Part of a small language model's weights.
Size: 10 layers, width 512, 8 heads of 64 (2 for keys and values), MLP 1344 SwiGLU, vocabulary 8192, 35.6M parameters.
Architecture: rotary positions, no biases in attention or MLP.
Training: a variant of Muon for these matrices, 901M tokens.
MLP neurons of a small language model. Each row is named by its layer, matrix (down: output weights) and neuron, and shows model dimensions 240-495. Each number is 500 + 50 x the weight over its row's rms, rounded and kept within 0 to 999. Numbers have three digits each. A neuron's up and down rows have the sign that makes its largest values positive.
After each neuron's rows, "raises" lists the tokens whose logits its output raises most directly, leaving later layers aside.

L5.down343:466554445560429604551506478472439494511467513506548493537461439525523420494450486622503569472562496505470502433521477515529530505481579534620420605410422519476443338455411450558414499568526536504447519452494536550497510550557539534544486481507568485466479579527444463569536400497542559513515429521466593510499454448532446459556388593461529440515546468520554520491498501509662478466582491526513551506524340534534514494460437463510539525556564533577524514558523490445463474449530583505552416520435525502530497478482536401479499535485532616473477519590476565487498409561547510451431476414524504551436385456450416548502408498497511533381521488614550544439476565511471532465504543410473505430560466409446507569529419519506565534516458488468494529562545532437468555477508422
raises: "able", "ability", "ably", "age", "ness"

L5.down985:467421476479480605469524498455590436558454498450431434566478549535594567554442465581562428455454504487531511422397561505509377501455420407447513527403569487514471498555382463512606588584498494400502508488507553555496418559488443522521495485542449515477543577528419460521568483487511564634553479526546562565571564540508556546530483438562428436485486556528561521441493440489537424498401502560440487510557452520537449549542516481515367477574527554552474523500546537523484473504510635517512518486380438534562452485534513530570465484440534565537430577587439444544567546520483413506490490440477402483539519464512427483536457449506522521469501472498558489446599481514490460503491567482482577463475498573479516527527391536535503492442468550425605361538511506447577596592464511
raises: "ed", "ing", "ling", "ers", "ler"

L3.down887:535605543539491565420543473536574504530455545495469531532441436436480494407498416567497510517525617457472500460494542523420529481411540371442547475484535527446397425555582467516587503536502539450552540504507408529513502502558457485484477475451534527498523476469497489538494390481529537450451552412486406536521517453465461444518475468547432598574563495566437556537558479528458563520541477418510568560594478515526509566549600507445556519552561408613476405477485491492493496381599512436534555473442413453570504538438467435432550449570417491545506582472554569498547517557468549498423589497492437519503490463406568572548480484482569545479459479567483500480589524459497437466490431370563526395488506444475541502515526471480456623536500589485557486552501498481504581452476513
raises: "ive", "ing", "ion", "’", " #"

L4.down1215:537510498522476521586468472526443548533548484508517547512419581494528483522450542535480525503580548560540433445461489511535560434517449345500465475493483492549555586386526552489489474500397505502467547555477489518413556597486404383532549606510537504514444542459481512518491522539531489489537494566581402547505534460479387414492427533439476430485460488375505499443620493490503526492606444429484541514542466531489630576517499451519506516546490500535445508516439464453493485490562507491524555455517572492474564453448609539526423482443542525572453518475545484522471468552499451442520504533426450471472556434494524490564463508416534586475399504476563475470443524466601555510576491433531484549515487522562511521493523572448447433501558566507534548424508398517456518422646410
raises: "ness", "cy", "ju", " tradition", "hood"

L5.down854:476450524430486534603462528539470523550509464445589507446528633460438364513493501522475497491462512499411559572508503498470460561528493498580401497510477507497496573540370537532413485563447506512533488385525549500449485625581509472509536527518531508564573526559525497508517501405526572544522580540557467530491499498491543573503506477574513533483534488490456483475550483463570528473468545495464559527525509487468464564520550546483491515447456484456471535552502540503467472533484487536460505580445509490497523476554511490518575495520573584457479506497440416417432433488523563550439500571556485571533498545523498481454485588468455449528461476498462518497507550513505492516491525481519520470509427483485373603453487390425513418597569458476517420635490543480447442543460496
raises: " Canada", " Australia", " Europe", " Ireland", " China"

L5.down847:525403542442382543579494452587456496447542498487537480548523506526502441464566519504512530385515513472491431523537356554409489472459518482612463493523524399452526501451484532450538494576489481595512451492507482502541487519541524538502478522570542533427505466505510462474502519554538439485534477592492467481558534587545558528509501449540537485607552542525534548563473459485441420494514537501510603593444607516462531551495495409493515423522435422516474530452435514457437525529493447530484415476440590437530577519447548484556451545575498530540518508415452469448566542406420428486486495513592496593519535463493452460444407437568581500545490510542556560521556485414468518540475579497462513475459328525493410533388526502513523537460523566530481551436545529489498538504518515
raises: "yp", "ym", "yn", "yr", "yl"

L5.down830:456598454488554452536421514537571460450516569479537431520499486546548471492462415539451436517491557540540574465620507503487484555512521491499506476472570456459490470468479575546587431412499580522470461530590467466421536499439466623460496444404503575535491533424484482563565528528499479495522472546501489453467598446590595583579491625500351497531521469549546423525416511530527560419490450441437495573446514559524473536517422563558473507425494572521478447564397467517616515519399608479564504502540574414462499577506538548477472494487496459396539519536515430538527351552494454531480498522491486505438546441421510517541543406411436521462564496508509517460565544450521576471510513535514475355609404563518552444422522627598444595505506534461477514397440435527463498473565564
raises: "where", "ler", " itself", " themselves", " himself"

L3.down1183:496491475509553522525566490518385390522456473449463549484535519546509554451553342511514598509422429489445458446492452571468434514489529516568540500430552464522531524556659517474429477565480508393503520419507491448487444552591568485469468502502390418565522525517495519469557469521547549510623543527500501521484445434513406507524537480560477542460516558488512472455571493567448470517469456554410379518454532498485484572512469530480464477534372555432550505495472489487581421416539492492447481517505525573507470466520460430452462602473425495491566531542374467598464551466503526508582495556474478521512497600510515526539516461507500531441480542511478611492440490613526399553557535509549500496459481409631430513526511528467518498383498530511434465557490480511464459441488521
raises: "ture", "ches", "ance", "ch", "har"

L5.down534:489471473567481573606563520468442456504555441508548421583525403460624545418493544491484563542527485493528557531473604434469440433557498456466521477493504525647406523635532469494459487474519533519517600443435534530498481431495614570491522535529556549585478429481557463498453511461409503523512554518519525531508566419514453545598577456494484444475520536487504510623471492620496449603537453614516500559487498509448547427459588532538509438460567434451588530499508474433541571389493496442546456485453468544452445370509537540541483554538518545565500500501503495494479425511449524440499534441495503491452488415550552552433462481546399484517462529511544534518418509516526482491383468503434479588472499505586558483336561505538450530495460556535428383501492499514581496472608536
raises: "ni", "th", "bow", "ber", "ium"

L3.down428:521528528467484482513447503586561498459531472509571494595598510492487531484533431443415502528512546620521479560559446487586485503516414462553489483465533503521498540565589407451423488535491486459488496435571487582483498520506467437461437459514502427500512475565444427460420530465502527590454519481455572494580515431413436449474538496448570540480528535441465462488512582502439577544498455456472440434537512535508464467537531536605461455608463397444482545619606503421515522555506497522633485571476588466531520437524554509447483555585473556506473507401551397456480542528567518410511516490583551486584502511510564586481494559493512434505462517538521526511438468448532430472577425480529513599518541447525477476486491466542419469561526546416459497535528553474493416545530485
raises: "itz", "eed", "aza", "sq", "pt"

L5.down657:556553483494472521531451435499485435491508482582449492383567529447500540515565487529517497504585412504456509432485631544518484485430447453447591553408540464543657564556435528488491469470587548515517495565426476537479594419513453454526479452552482439499485420533511537443482539565509511471452471492399514504484513461438519493554419609521483561442481499521465497544546560476515567480482448496495437496551492543495465627497536513453553496454400506448575476609485538508528646459441540519495517515515544456477516471493493636507402468551556597590523565405494535520518464488453537531493478500499445480557468472542370387438491502502467593383441473442366513528500450466426436523462610461497482590502479518429529510510521438462544452587447527452500520467420504519537524535458514
raises: " This", " When", " The", " Despite", " He"

L4.down1324:538607475509537610446538457406525523477463526529553393508541507530496563522494444473510495520505555504474466400482561557544546449544492583454450505533422539513547574520564547495507448475497550446500514472442479523555519442529450411454473470534519417426414477501448490582509504428455510577540539439483516497463563460574424557469455587541511509488471521561516429460466468562623436473428438495434395468449587490433450583466523490551436430526490547541461487464523521496570464525497462518479588516550492571491390466460509428513512564530494447554443476424599559417484512519541509458471455545587511504527557479533493498474498503455531581540496488490518539589520518510426454495479488464543494540514507565334431441502472481436423603553504587507454422541604488516471525426531510
raises: "lie", "lies", "li", "etic", "enda"

L5.down717:540554437606604412576433497499671443515511579476551527581500523481509468405519444430443433481422506447515508435490423546541456512437534525542567520557460572506387492528424416509523555512583490485516542606560478515562445542486525418522531502433535440517432460516492563380488450523575598542478482499492546547464549637445538473499541531432520524564561413620510451535499477533521511629617515510510515519524462482562516533549483572512498529524454540432502493559498429486419473540451557475598580558532573506507573404436427496360515534391485537555513457550514549483555480401564413479519438525493454496566426516491414516529463559560476530475555383550442516583521503539487533531501542456385497534499476494393513541526458518517417562518458515392489571469443518472498516458475487
raises: " join", "uch", " make", " determine", " help"

L3.down263:464487520498477460538463494510493469564473612419515444558484433408450512474605531491484529508390480466571517565479460537434437527496574564494568505446447507450506523391566443464512429490553592476547467564504529483516459530456473570520520606514540499513430372450521511478525471519570613526449551541495543545519477537522492474394592511541567524513596433592443493486500480499475527580548553511558484551483437421419477548572467589519563437561475494486416546545446434427374389560436491464633508539535563514439500434546443409494569541427464572632502525528522407436485549473595456484478474542517454506534399579470445479502467479506518499603438457475477514529529497425542565551572506402458527474514467526489453520442580462478499513573526583520541539486483595500616562512505515
raises: " be", " have", " operate", " take", " continue"

L4.down794:503432511500511523452517515420516461428483507408543443564434578502519469542514532420521557571469626528404547486458534598460535507526490435498483502582410478438401521555553608433541446564516520523480454443521501478502565497532510512440571531517472433497502562454552484589520503474567468423499542515554506574565411509566456471431525516499397566492600550435472546552545511568549445474522506475452440380446537518409471553490494461494463434518532512392590456520539420479573564566527580509457512447564560535506471528482496572496413539482525446498559609496549486414477579521525452382488530550610536551559445503516531435539476509466449592535433537455507529533552450600373492546538550516469464532529530529512586512549431397545406534449388510569577447486531538497468517493590492
raises: "st", "ers", "ls", "ering", "tt"